python train.py --num_hidden_layers=21 --hidden_size=256 --num_attention_heads=4 --num_key_value_heads=1 --head_dim=64 --intermediate_size=704 --vocab_size=8192 --hidden_act="swiglu" --norm="rmsnorm" --norm_place="pre" --norm_eps=1e-06 --positions="rope" --rope_theta=10000.0 --rope_fraction=1.0 --qk_norm=true --attn_scale=0.125 --bias="none" --tie_word_embeddings=false --parallel_block=false --init="uniform" --init_std_qkv=0.0377 --init_std_o=0.00582 --init_std_up=0.0377 --init_std_down=0.00351 --init_mimetic=0.5 --optimizer="muon_variant" --learning_rate=0.00216 --lr_mult_o=1.5 --lr_mult_down=2.0 --beta1=0.93 --lr_head=0.00502 --max_grad_norm=1.0 --warmup_steps=0 --schedule="wsd" --decay_fraction=0.713 --decay_shape="linear" --final_lr_fraction=0.0 --batch_tokens=32768 --max_seq_len=1024 --doc_mask=true --train_tokens=493800000 --max_steps=15070 --dataset="wikipedia_en"
MLP neurons of a small language model. Each row is named by its layer, matrix (gate and up: input weights; down: output weights) and neuron, and shows model dimensions 160-255. Each number is 128 + 32 x the weight over its row's rms, rounded and kept within 0 to 255. Numbers have three digits each. A neuron's up and down rows have the sign that makes its largest values positive.
A block is one neuron, or neurons of one layer that tend to fire together. After each block is what it responds to, as a language model described it from the Wikipedia text at the highest values.

L3.gate109:046125166153124040146167124183149177099122162131171075169134081124076148171154104102125093146160117117159205158101171117185107167126145108081172155175097159124086145132188119117118128140160133132085123117149104171133144157142177096138107103115151141131172160076132160123125091124077146142
L3.up109:126106140160141080057122147130158130118150136126185096125146176143100139107156131056169117176135146133186164127144111158146174156136090132114152132129091132096111115100167141150148155131150085135102091172130094140115167178121129134168103144174138136056112135135130128143154128112163128141
L3.down109:097116167131084097125152159126130142117130154114122132145144138158044139115183153120095166173172092147184159136127132116173160187155171126128196139119160166110108147049172084094161159165141130137128054092127105153117138105127152104174069166151107096097123145144074182141167121120117158167
L3.gate118:137127115078110119123109109102118178171042132142101140149124134131110122134185150123145127084160109174160182144179151166128183170111136109064160141120118142113153151115120094151131122114157240121147168098154117127115141141114141149203076163133175122131200123125184139148140141111139193083
L3.up118:139121131114090106115119113104169148134066134112068126196118136166114170138161116111129106120121105134146190122121148159136143160108140079076202140142119151099158134114140120131116113120167182088110200065131123125078085117072182144196099127136118172144148149121161164149121142139112143120
L3.down118:100140097160143138132152136138123190154075141182088109159142137165143108160187141167103134160105126110140157111123177100102126131078175130063142148113092175124066133102060060122042087111151177117120158139173114157133138143104208138140149089135149136112189157106162161154129074123118072100
L3.gate292:116185063135141159101140133126177085141150130188186172101117103113116132156082099150137119099111147126106116145140115115147100101150103118076135182192160068185190099114109057149132099156120115124122126130155162159143165169120088132124144130150105077119183074079123170094174163130152154130
L3.up292:081162174118176185135139099146128127122074145104120144120107137166176070095152155096100122162106077137158145103182095120165084117120103131133102110159129140124128116132073044091150133118135165137162146128130150129162129175165189091133113094110063133118181135120079123149121155098099140096
L3.down292:150160120137108079143123154100181093118175119194152116146108139186162102202089115111182136125115085113107113111192146101152108100163115114113110114208101145130127131111066127165187160147153145127152150135140168146161158125105141147137156144049155100114146156126121164095126083121152198105
L3.gate546:137155109164179144159119124157130115102153096193108169069079122135125162116135128142149148141121186117108038105106060100102160157116123124131132172109148133147155145133101076175141159150138097114131112073132122051149119059125213136139108100078077103127081138116141101176154163089116134078
L3.up546:079171086130131155186108131141096093057195095126135132096084142178161136121105169148169147134106168133133095136113085155140137154103112118118104135146138184170130099153066128164138087124102178098178111042117126087149139137159197137079125129070112181167169092134128152136161152093122080135
L3.down546:103118154143188083115183113132144169193119128127117117130173154121086152122127125122081170136152119115155180134123185137178131092163168124124100118145115066091112095111100138140028108144132135156108151182143034124128133101102105140128133094167102137117101110149051101149128103132097148128
Responds to: Proper-name pieces. Mid-word pieces of proper names, often accented letters in Slavic, Baltic or Turkish names (Świ-towit, Klaip-ė-da), plus place or title words (Los Angeles, Killing Time).

L3.gate44:117105118130112105115053120197156229142118148097123112149091190115147101128123180150143110205168114072130159086135109144128068137087113127110144164098172103076146148108177097111131125150154166066131154093125102130139080175138108063135086101087113138065123152058129128145098096073127128089
L3.up44:079127146128096110101045148143154219073096139092114102158081183145165115118142180177148100179169154051133153079155144126130049128127038114126145172094170054098131101120166080105115107161150156096102126135083089156116094159113078091131089103080129108091127134065107152133112116054097101074
L3.down44:138121131128088121127139094119178157088143146131185149125183136144139103125191058139156117129127180138131171155097162155122095151098128125131066126157072155157139054131072075104013156126173126164163138076145079130100159133152115144106137137103073073126148146099096115122103109113134175124
L3.gate257:172112090086090180136173144127124199123127121173127043160088113084115101138108106150102052153128131086135082107159108124109093104103151167073160119070177142130129073137128126134136135105118134166089212123115123122162116188143169104125075131154150154114103149111129143152170130151092087171
L3.up257:158089094051117160148161105133141201074094127175126096150055114064115100154101132147116098146099113112086093174170082163102108086063106186114126146093097143139118074146142129134136160095154125147079180145102087167162108141109165110117080114171120121085123151091113105145154168123117150181
L3.down257:165131134100076152090158145110198193109108137098119140135126224137126132158101125127138175163136132151150109114076094080178142082109073127088138074145082135127105141069075112117103135140152114117147147135125175137118089104146112165111102094142087129120080133167127169129076128157077179155
L3.gate513:122105128096125143145171102128178123120116059125148080130154122137122133143123157117177137065135117159148099160112122066128100074177130183145132166173133127130065141155064142088144097157128161123140153140191142149102147190115162113135157173109152099146067136072149097171159143107056128099
L3.up513:077147109115114179116139191082136179154142125132032087109124127178148140110165141089154120126125125144151153137094179080170067079114100139147100069123124105051104158130120107160143097099133140118148132118086129175097180116126113127176150120100155067124073186109128124141124053140098142084
L3.down513:124105151151134124084120114161121110094145137082104192112140174180130214106135159130104177098159185096179080119083146088198111102171157200185131144115146117101070148172093152132092163169169153123124098148139180106123149128166139099128084048071079052149159112115115110139147111122120115078
L3.gate617:090157150135119133090145191141145124100148171152160135124173151132173100100121117103134091096109128096133117112132120123161123113187153089137103092145112160106165128133095109109148086163093175080113126110135109079133141091130098153148113111146107077062106127185117144122050119120106097078
L3.up617:105205138114168104118210130111143112101173133156145132144209110178153114149128114083128176098054148106131081132129090132130131186184099102161129147141091090115128187137085151198128129113103093064188139144139126088105121120096086127122133132053076154113108151124186118118076100120140115076
L3.down617:102146163185139132136208121095111147062116111160161144151177080196172127140123130144114143141104150115158138116145098138095116123178097121189170115100093122103144183122109086117131123146089093096120142141103152100148140086163145121100121103106075119127112103124112165146056132145115116061
Responds to: Mc prefix, word-middle fragments. Mostly the surname prefix Mc or Mac (McDaid, McIntosh, McBride), plus vowel-initial syllables inside words like maritime, essential, Constantin.

L2.gate287:138132129166120183100151133144147162104127113088072148110132122056103170162076132131134137112128143166143156157170144121101128162178140136125170121112137117149094175169128119075116085138130140030150127148100109097129154161095150152189096143150188139188131108198159143135092116127140120124
L2.up287:140152140125148190121126141141146180107147129065095134116152138110091221171101121113152136134134149169143171155163148115097102159175136131114162140119134132101099172137107096072121084147124127070162132150091119091112139155088126132196099142153182178178150113173160159139081084126154132113
L2.down287:128132165119188139153196112165167134123206159118129097109157104125080144189148153105120197093086157115114121165125129122124118151150143110081122129108118097169096190165093132079033127106153126059176132148112132106160140138100121134139121142108201195180143120183138182145087097121123154175
L2.gate392:047173148128083133111151171125107139123099131168086149162105098162129151124111120091118147108119094082204121110170104154126133125064101145102125142083107135146103112174197117074149103105114098163151118165113131145155088141085103158175189094171124142075140137114145171143135117136194113134
L2.up392:054181161121118132121141158096087180144111118187070135131121097197122158150098140146114156110078123120208124129145138144121129125058098126114127091122099129127101112125173121034128099123112100188178121170106162161184107111134111164145190095211091119101150106158151166153112115147197110120
L2.down392:085194165152122180104179155103068157117123123182126171105120149135050201149153141123082115155097105130200172133155118133119115110092084116134110143161093105108117109136159106042126117174127114167130088173066116185171144076125119168136189128142091155096109155130168160131104140126135123136
L2.gate551:095108143142114113096149069107090105099116145123116158094137117178154136118122135137167160103060164169136169159153110073139115149186108154131108160127059085078104244099114100158125122174140126101148162145135129097103124135155123100092168156116164149150151147130108121153094136160135157094
L2.up551:079151133125121159123127056135093090096162131138103136143125156190116161138144127100140133117084126157119158148152146042171112181219140176132133143175043114096115219120097113103131103150149124107162152171166142081162118136166111138085132156118150161166123125147109146124080120142105152061
L2.down551:106122155139116146114107100080123128128152123127101129143122150158160111125118120088130087095074144138170138157110130114116072146167138159134129194151073112096094171105134098136000158154142065130120182152090188111134152102131125131100140115125123137180135120102170131097123094125146165066
L2.gate579:173086054083157150153104133125119113131112178116111164061137154100157108171149118135163081139148089090070150162058118130138108128102096145137168127175130091163096111166119125123116200109113127111130200039087144066121153117128131084109116141130108114110152128154103173118142129125101107092
L2.up579:153099096123159129107070133133102142089130154170132111090141207146146098173135082140174103164123096131085135150098117115163107121105128189142106112176133097185139112084103164173139151115102150168146178069081166145113147126106108125091065157123136091181133093154094164147163169147106100096
L2.down579:133160174103107138106166120092114119092183082138118146123095116124104155119090155130088163138089121157144186095181168129098138173140130111128106134109111162105136151159082107109088118144143157125104087164109121103124157140180115151134131128132161126136084105119114146079106092149150149111
Responds to: Consonant-cluster word starts. Word-initial pieces starting with consonant clusters such as bl, cl, gl, sl, often in names or list entries: Blender, Blake, proclaimed, slate.

L2.gate104:105120120073192177119147062124155079095155114156070060091077114118145106116143086096099116083086118131140108128149098136132071063121122205142117179060089127149171085091141141080133157091147139083149100187157106150184154143127136125110141091131152092134132115163118129079136155199146181188
L2.up104:136116149125143149120178076130129083105141124146120092160134101144139058153129131082098141134123096170100146165177139146082071076108084146122161200122040185122159064123137131094120118093106142114156111151152098136136182100178166131123112103146134107136090172082101143092152129174101201152
L2.down104:113159115075146087120146119092193102090103114156099087119157103118129077145116042162152103113097114157139126101103116151116074061150131115156167170147173165087129089128139125104048131097125159102141103174135097125106161097110139111118118150134115102129174115120163154083151129146146193095
L2.gate301:121125154128152144174162141122168085105168162144092122143135088141134103105121126117157130131085090133158117049167050097095124082158073121098102091116091125113139154096080131159100111107067163112172128107175154104125145134165153138150193112140176073132127113126085067132095141090130167156
L2.up301:101129089192153136162143095131121147115134129125134054092111080125136108106124155141152161063060084102121176131154168140086059105097092129096090179167098139125166135172112155080131128101115159153084156131128152148147103067122140112110149120077186112132159141109134097134172109126176148125
L2.down301:169172119066154054103113148107133103115143108143101073097110102147115104178166099105151115129144193108107094072123135122147084102149136139139161198207141136090121168161149132103082144072094166153115193177185130190100134059162133117135095078131101177160093127094146123087105149126120144159
L2.gate348:123166136162069108082121093143155059138090104098074151124160121141144083098147139177156108090092125109121099078111131131181048135115118127123037158062111103183144087160142136169141150147173141108104132122127125157129140163146110136099199126197150000109070101135100111158113101125092110151
L2.up348:141214144090098134153146139118124087145116134162040137117150097142140126096188147162110043097140095109126094078152118114130116100146131141116070140076185145141097126173119175157138113129137157100097146132115102168118135117144104153130193130142107058158090148121130096167124104129128153099
L2.down348:101188180120074072132111102134155077074094141122142097139127134146083139151161178110099051073095128117160111102088158125100115093118198101095089160067167183130123164095069166150103129117132149127101154160131143131119116135168118110103200103144096148156173109076127137163107114095101150119
L2.gate590:134164140147171125143165083121151109096100107177127118129135194156144148169208089113130103167092089156149132121162133125149082149077149132159186141165147140121206086138102144119116103161096112115088136166134138183127176122181089147135109116115146136163143118157127116132152088151129138166
L2.up590:104188128164168135143154071141168116126152116158155122146157167138130173158142093146146101121077161160178183159137140107180097137080182110159137089132121167174222136114087152117090109171097111099159149166120137182121224080139109151136103136126121136129098062150091100146125064138144158176
L2.down590:093172133126116130098144033138126133143157136141171069152144146151130114157150095165122159147134149125149154102146125081165096143071146106123104103186124147140207125129092181140089130103136092066137172187118140193096169107127133117161077155116151096155125058150089144135176062157106117142
Responds to: Mid-word non-Latin bytes. Byte fragments inside Greek or Persian words, like Κατσίγαρη or θάνατος; weakly, opening word pieces in tables and lists (Moscow, Nike, indic).

L3.gate103:075090173075137121096104003108133128127143152116159165101134130000131140149138190121114156171105152090168160149121150175128099134062079189160152118060118114126114196130114088112131156090096154128153081160118119154113141065125093168132130120189108131137094144087126150087122122115196163138
L3.up103:073076158081125116121096043094142112136150131118150133111146107000130145137104221115100133153124173104163144127141128144135141150090092198165118087050143124112111215151129087100119168079131131139165072141135149183090122050118070164122155116171100155138100140109101126098110122111210147130
L3.down103:104164124096122177117073079115139125131106117110190124180096131145132152221111193127123143159149160108130145112126171072123111118106053120130094115153108059131116156122153158150047115047139088089160113199184153140127115120151115111133130146130150187176120152105113176122112159116101120140
L3.gate384:154147082127168080136116153180098085192115102142113209120118010097168090128115128119162133134143105105114112185141147162130182144151139201070186144090169125159150134117099145113129097105121114144139092073135142132124120155130153148142089170139129169123083105146104100175151186094149107158
L3.up384:138071133116147135110101147175108114119115115137114136110139028131152137090118151152133157131119110129109158160155114105176230110107132189086200127080177109140146141108146164133138106152132113168138103131139108136113158184156172127149096158146093165127080113151106124172178191124199116157
L3.down384:128118152129169162124133138168103070128093154090080129092132098180162159024121144140132142151139104093126136192110132147165172113153102191065138134134165088114137114108089160128086095107135117171144085103169162169122148100166134125149086166103057123154100113171121136137164135054171141156
L3.gate450:122107188127119148087130131073177117091143161130076124118075144166075108186156168102121131110123152102159130115122140150157105122116157062149106147096033125057160157139158115167127159183066139130093172110149128088118106187147112104130139137155079150081139130176165063069128094148102145107
L3.up450:123115142109160143079108081144118116127130111186113101121093128179108161101156127106107135097123175145176114113155150103135088111108145101121176140117101122051145154214129113117116097168168142152088117234228094135103145134142081101136090139147161147089107113101110194133071087134115102149
L3.down450:144110103138033151140090146141091165111148090173124121137129145182144163147170166066032158110139150112114107102198118118172112133115135124090150159089151079105127153164072052128121154156187162192080188183139159143117196120147161169144102174090146119076155166091157132076145077166137075188
L3.gate571:117126154124083081143147109098120158125138082129028109127082130161181086150105170161148161154170128124155167145170159111132110122173138136152098126122128118150148154158153118093126108069132144159158150200127146095180183146178116131112081139188103141115101128195111147161123075205144085173
L3.up571:141159120115093101111133118086156138136142105145051125102118093169137080138126193144146147131174125150129144095168159106103157148151126079151047102115106115111094192215116088094097089127061154187153161185182178102180155141128125159141142146155122089167136130184143132154125111154131075128
L3.down571:139130143103165150132135034153104147183165074094056141093164092160123107149098157115123161118215154120126140157141143118104128157114116155137068135128188136128186177163120122135053054140125064151141174195166186101159134131083109149157122065112174113141107130109136117111070069136142129123
Responds to: Word-initial consonant-cluster pieces. First piece of a split word, mostly name-initial clusters such as Bl, Ch, Chi (Blessed, Blake, Chiappucci), plus some past-tense verbs after a subject (added, suffered).

L9.gate276:174150130156130154120152114158149131142154144105092122160134131103100126092139141190077098131138139109098181177152136106153096161098106125136204135144164142102162111137218145108151112097141118154134086131130116112158175149135138149096109154122145151123093169121194127119118092058121149131
L9.up276:108188081120152163133149104138141138123142176132093139162140149169166092132146082118128129093128129132105138163160158114214060156098146119115132135108225149126155127169156071146122106166126148194086054107088188134101148124082100164185131154141106116135127117096169154153140108121102141168
L9.down276:159154127094143157082122118135118146092140153117137105131157127099172170126145074195096098082111126170143096115127126070137088154117077128154145145160112110081166130116165118123100155088152086083091092119148142154132163140133118118101134185149134114168131079226096105087142163099131169110
Responds to: Quantity and date expressions. Numerals, number-word pieces, articles, and "of" in "as of" that lead into counts or dates, e.g. "more than 60", "as of 2021", "over a year".

L2.gate19:127141126086184147130160132122131109130125117194155123062180098168091148103119130098120103048115054168118127132117053134153119141144132132138115082128142175157126123133119110179129125121154118138116162120173137162120128121085108094107139090165165115143156106159133106139109099171072077087
L2.up19:130168100072153181107175100123127070107158124117168121161148133176151140104140072108090146094141124106165109160118176130082179128133136189085160161068099132129137156071110138130140161104174094127055147178114107179115093107105098085163115132130119115159138152074152185211162163113127126148
L2.down19:106097147142082119128113123111119109095126144123153123181140134146156163132153072203146150116143135136154102147104222140069126139145155136120169168119107070115142176079118096046102136126107163123080154136099112127081139098146114122173180111085070067096078128094129141131154100109138156124
L2.gate91:084186151134135052134141115132175123122080118133138107091159098156109160092077153102111097088105142128136164173124173123166098160141175077142172111185128143124092104136147146117123132169155204116124119083121153093193124102164059109150084108076113148072178161100163099116141066094158139150
L2.up91:089152142122155089119119138114177082119128112185153131113162116116166154053065110089097138115132097096197154138110131113170061149126109037113155136206108141135061088151121140157115122107158125099139114068102163100172164143164088182134055088102101160073135158104152162123105037099217142124
L2.down91:098109110112095118165133104096164086158107152156134124149159159130095155115162117079106129151153133142156170153141132140131140129099166086108131134159176128110154176164131043127009126180159183107154072084112102143161149133218107109087101109106123128103123130144153123126114116125137188130
L2.gate479:106105128141050139127147165160111148136112135151127109149099136116140109148113148118092109179126142113077134179116089152144095100137081086092152105127170109118146109122152120121139112152188179105090146129128154109100094000069039095143127128122066102114087157113143103158112143098116182109
L2.up479:093158102132023116121138147152178088147109075179109120139132104116112105138113163118113147149128178122082113122117165119147097103113159115128132149130154109122157108116171075101129127150197160130082158145131164105126115093082016119092094142134121107115135145161104136137087108059153143103
L2.down479:084104150094119108142151198112145100119107134134132093175153183120145097102178097081109111150089181126097161123158092114156142146186148145078094098184132077120140135105179076114067193116161132146074159097137094099121173136180133122088066115117147129139183135134161107139142120121156099129
L2.gate701:101132111124140129160109134112117134147102096167183074107117056128126187104067143121126056106100133182173117162136093149150135103132119155147121136058163134150137190092131132165139164142175127113110152108167092152167119140140154110089139165165124160126134147102121086172093144107142141109
L2.up701:081146078140156186179136169099116138125139060147131114141103118124114191097098141125129082102125122163184127131125127141110080139131152131134136133075194157139100097088126141182116153128131105139100115145150086137113127143121148121109144143175107159118187131167125089091156095138147130118
L2.down701:082104116145154115162100114116098138083157125090159082183135131141154147155129104152153128095099151143110177144104169181142168084118134164037085188107147145134125133105137165096110140154126123124095156125155105144145181133191104115081202109056161087151088099090173112174102126043167062106
Responds to: Two-digit number chunks. Two-digit number tokens, standalone or mid-number, in tables and statistics, e.g. +78 goal difference, 37.93%, 1,961 yards, 1996–97.

L3.gate77:097145124158110135143109160136083193128170168122111122168124117130104112202133093155169093126106191126160119159161124167162115101098127164180126064148126132050155139139129142150143109133122155179161169190114193132181156125146192127092139112111131126109070137075071090167153103124098170193
L3.up77:160148187152119124125120122100149088120164057077138155103106171107105122092177143152122138161094108115179116099145120115074150163097033137161093165122172082162154103087117199097113185096130147114152121212131148090116114063165113153168157082104176135163188146124078141097099130152142142121
L3.down77:126124187158079150134143146103104112072165113131130109162083175112109121163113061137098118175146136119110121084106156142067167112083070104109137137154127133167147117113129118117025147122059097148161143133154148103094198159122182132141131156111117101158107171138144135076089119156179082096
L3.gate197:136086103077153135150069118075140192131136090110186113176207108153110031118149145140159087140202060118110187149110151166109116126067152141143163128129165123125129118093120119141102107157145115165075139172105146132095117136066075165092165141126130169167091120102147115161106121127122151138
L3.up197:130118160169109115115157162088180063117146080143071115133138105100059174128162121072145107148109164081100098113114074120110100073155115112138149103167077110096126138091152108127128043160095082113153078156145191113130113107111140133150103163070141196193135083091158120121197130123140127127
L3.down197:087128141129148124092136166159081066103152141103072129121157062127134138189141083088111135129125150090104138083150122095122146105163072092145129088149122099134112132148173109163143028130113119119088117115088134119113167057110157147157106133175200136146103138130108142211193181154170132129
L3.gate372:109137097095145119106115122043174132087111067151128134137153156147189122134114099112116131145103106093192092129170115131071075127095097178127168163114141089154113089118155066099120085117169171162065170139124198110157142128202106142130170132089161125103179133091141125173123093203145087096
L3.up372:094081085192112116104156110134152178125151062133128123180097133128112152087179119164139133095120082125184118162171122118195108153120113139153202167120149200146085068078169113115158081124145094183104161104154148126148223116150182215190194122149112155147120136131075113114167085125127173168
L3.down372:150077118123128140126121160100165184100126121068148165134126149103150153129066118141138109151068128108122128146140124073122105139086159167115170166138139163109093117150161064167093131124116124180118149155211191090131164154117155055098137122097190082113213138110130129164099107206172100171
L3.gate488:107100127157089124133132124116132155117108107110120167153112213065118138130147134179131103136072118056117209194144196115129085059051118168131162138116163104104136118138135116099130175111177155143044169120110161148083076155145114150127123098148144179115136126113110138110169110153119103168
L3.up488:131061102175091145090111160106199170154065129134131120162109168144135157126152131142113063102089108057136243132153147107143059148083120147158154105119141121143139113107102146064126139120239126167092206083108125169085119143159077098131185141100139147130118106089109138148137129146132086143
L3.down488:112094088125137154177083133138115196068126120101165142098176128091089139079129147121136114154150140120121160117155129094158083108063136120072131135135097079143134085121067078101147156141143106158061113110148156175106140139148104168132204100113140121109126108155145178135097079143175107117
Responds to: Round number tokens. Number tokens, mostly round values like 100, 400, 300 or 140, in counts, capacities, table cells, IDs and digit-chunks of larger numbers.

L2.gate5:155103095197076164123120134081148113166177090102089123133120139073122105181164131173123129159104072127151146070136161151218185115088141167138137104136156098122155198123063086189140085116116151184101141059087127150087118114108085133161102112162171115117131168139127155079110133159107153120
L2.up5:129100137142109140125109107118150137167126087118100151188125118095114095184155120187096126115151047132159155114112171170188130142053156153134116137105183096126158175118099086141097092109093144173091159096154169162102136108094075143152139144144114148147108113109134117088083164132122136192
L2.down5:116118176136162186155150114129110127088117155106111089118108111108137165062090119046145205138099183167102114166179136163133129129156128129112186057142132096144090155116143134153117128111190145115145147162163107112127090170100162183115103041133167141163165135075126159135172122174174172120
L2.gate20:165061149113187107104032071108116152142156137116108115181091105141121152091174152116100100141128142186148108117162055119150130148096104131081141149092128130105131178147177134122136117130174180140140112184124176099108138139134113149179134108029140172063053181067077069116131099108107163152
L2.up20:150094194184137109107058148137106179141159103092085098168059102140117156075170167120126145115125113102150105122134108073159127154105114106092099157139159137136159174142152055135116068154113155152137126230115190093134152134110062176164138098073128141114034143089093054101078061136112157145
L2.down20:120118159173102163190142132150184131137097196071104135094126098108110155134130167123110156157116131076085160099122140132139142107138115180126081109193166083157108152123128125100110110144118183093139128153186085100145169137104081160142174135130087075139149153086141120148168118177134088218
L2.gate421:046111127119142107088169040131146162131146105119138141160148099125130070126151124090152119088126077146115174173141089186132130147145103095073198113128161155130156114149126105116124117092065169147124101159119133111086128148102080164154089147040125152059156126123125125107204110084154127152
L2.up421:082103130062031134149123074195082168089111083135140158231133097112102130111123154164139137108121091112127157120180155123115129147128131089137132106149163145128162059077125070133120140123085206133118092170144186166106173140108022154168148171075138111087150121122103117141127097097173131103
L2.down421:177120131131108132146076150109160138117089124054130059126112119152118173161143167151073134123144140099133115105166125107166117112094122106174125095137200100137073109112095117117052156167193112096125108101184114141150192138140096163151188134152100108099138095113099128160062048158110105073
L2.gate535:096151141099161063091136095156166104083100078140138110115166165084105121090137076116109188128163125117101121148115146089189132169053092116147175204107171118088122089128145134095133090124094198154162116164163132125082131120110072129122093141091121145103103141139139102134131115125147118181
L2.up535:139122199106165143135094137164161098155122099155097135195130152074093147086167153142124128161130158118131168172140165136114157208132057105114141142182175099138114128107144144121114111099074147162144116103133152098111154080088042102069088077077146109128162145188143101143094097063136119089
L2.down535:125111146145146156113145187058111153145206124135150128207124118094142175110165138152141083113126146158108159158147130118109111189194128085122150120187117112106127097113067096098093161092146092113133139045122090121129216117151119142104133101091145107193127126159150082117067105109128098083
Responds to: Numeric tokens in text. Number tokens, often two or three digits or year prefixes, in tables, stats, dates and scores, such as 155, 184, 45.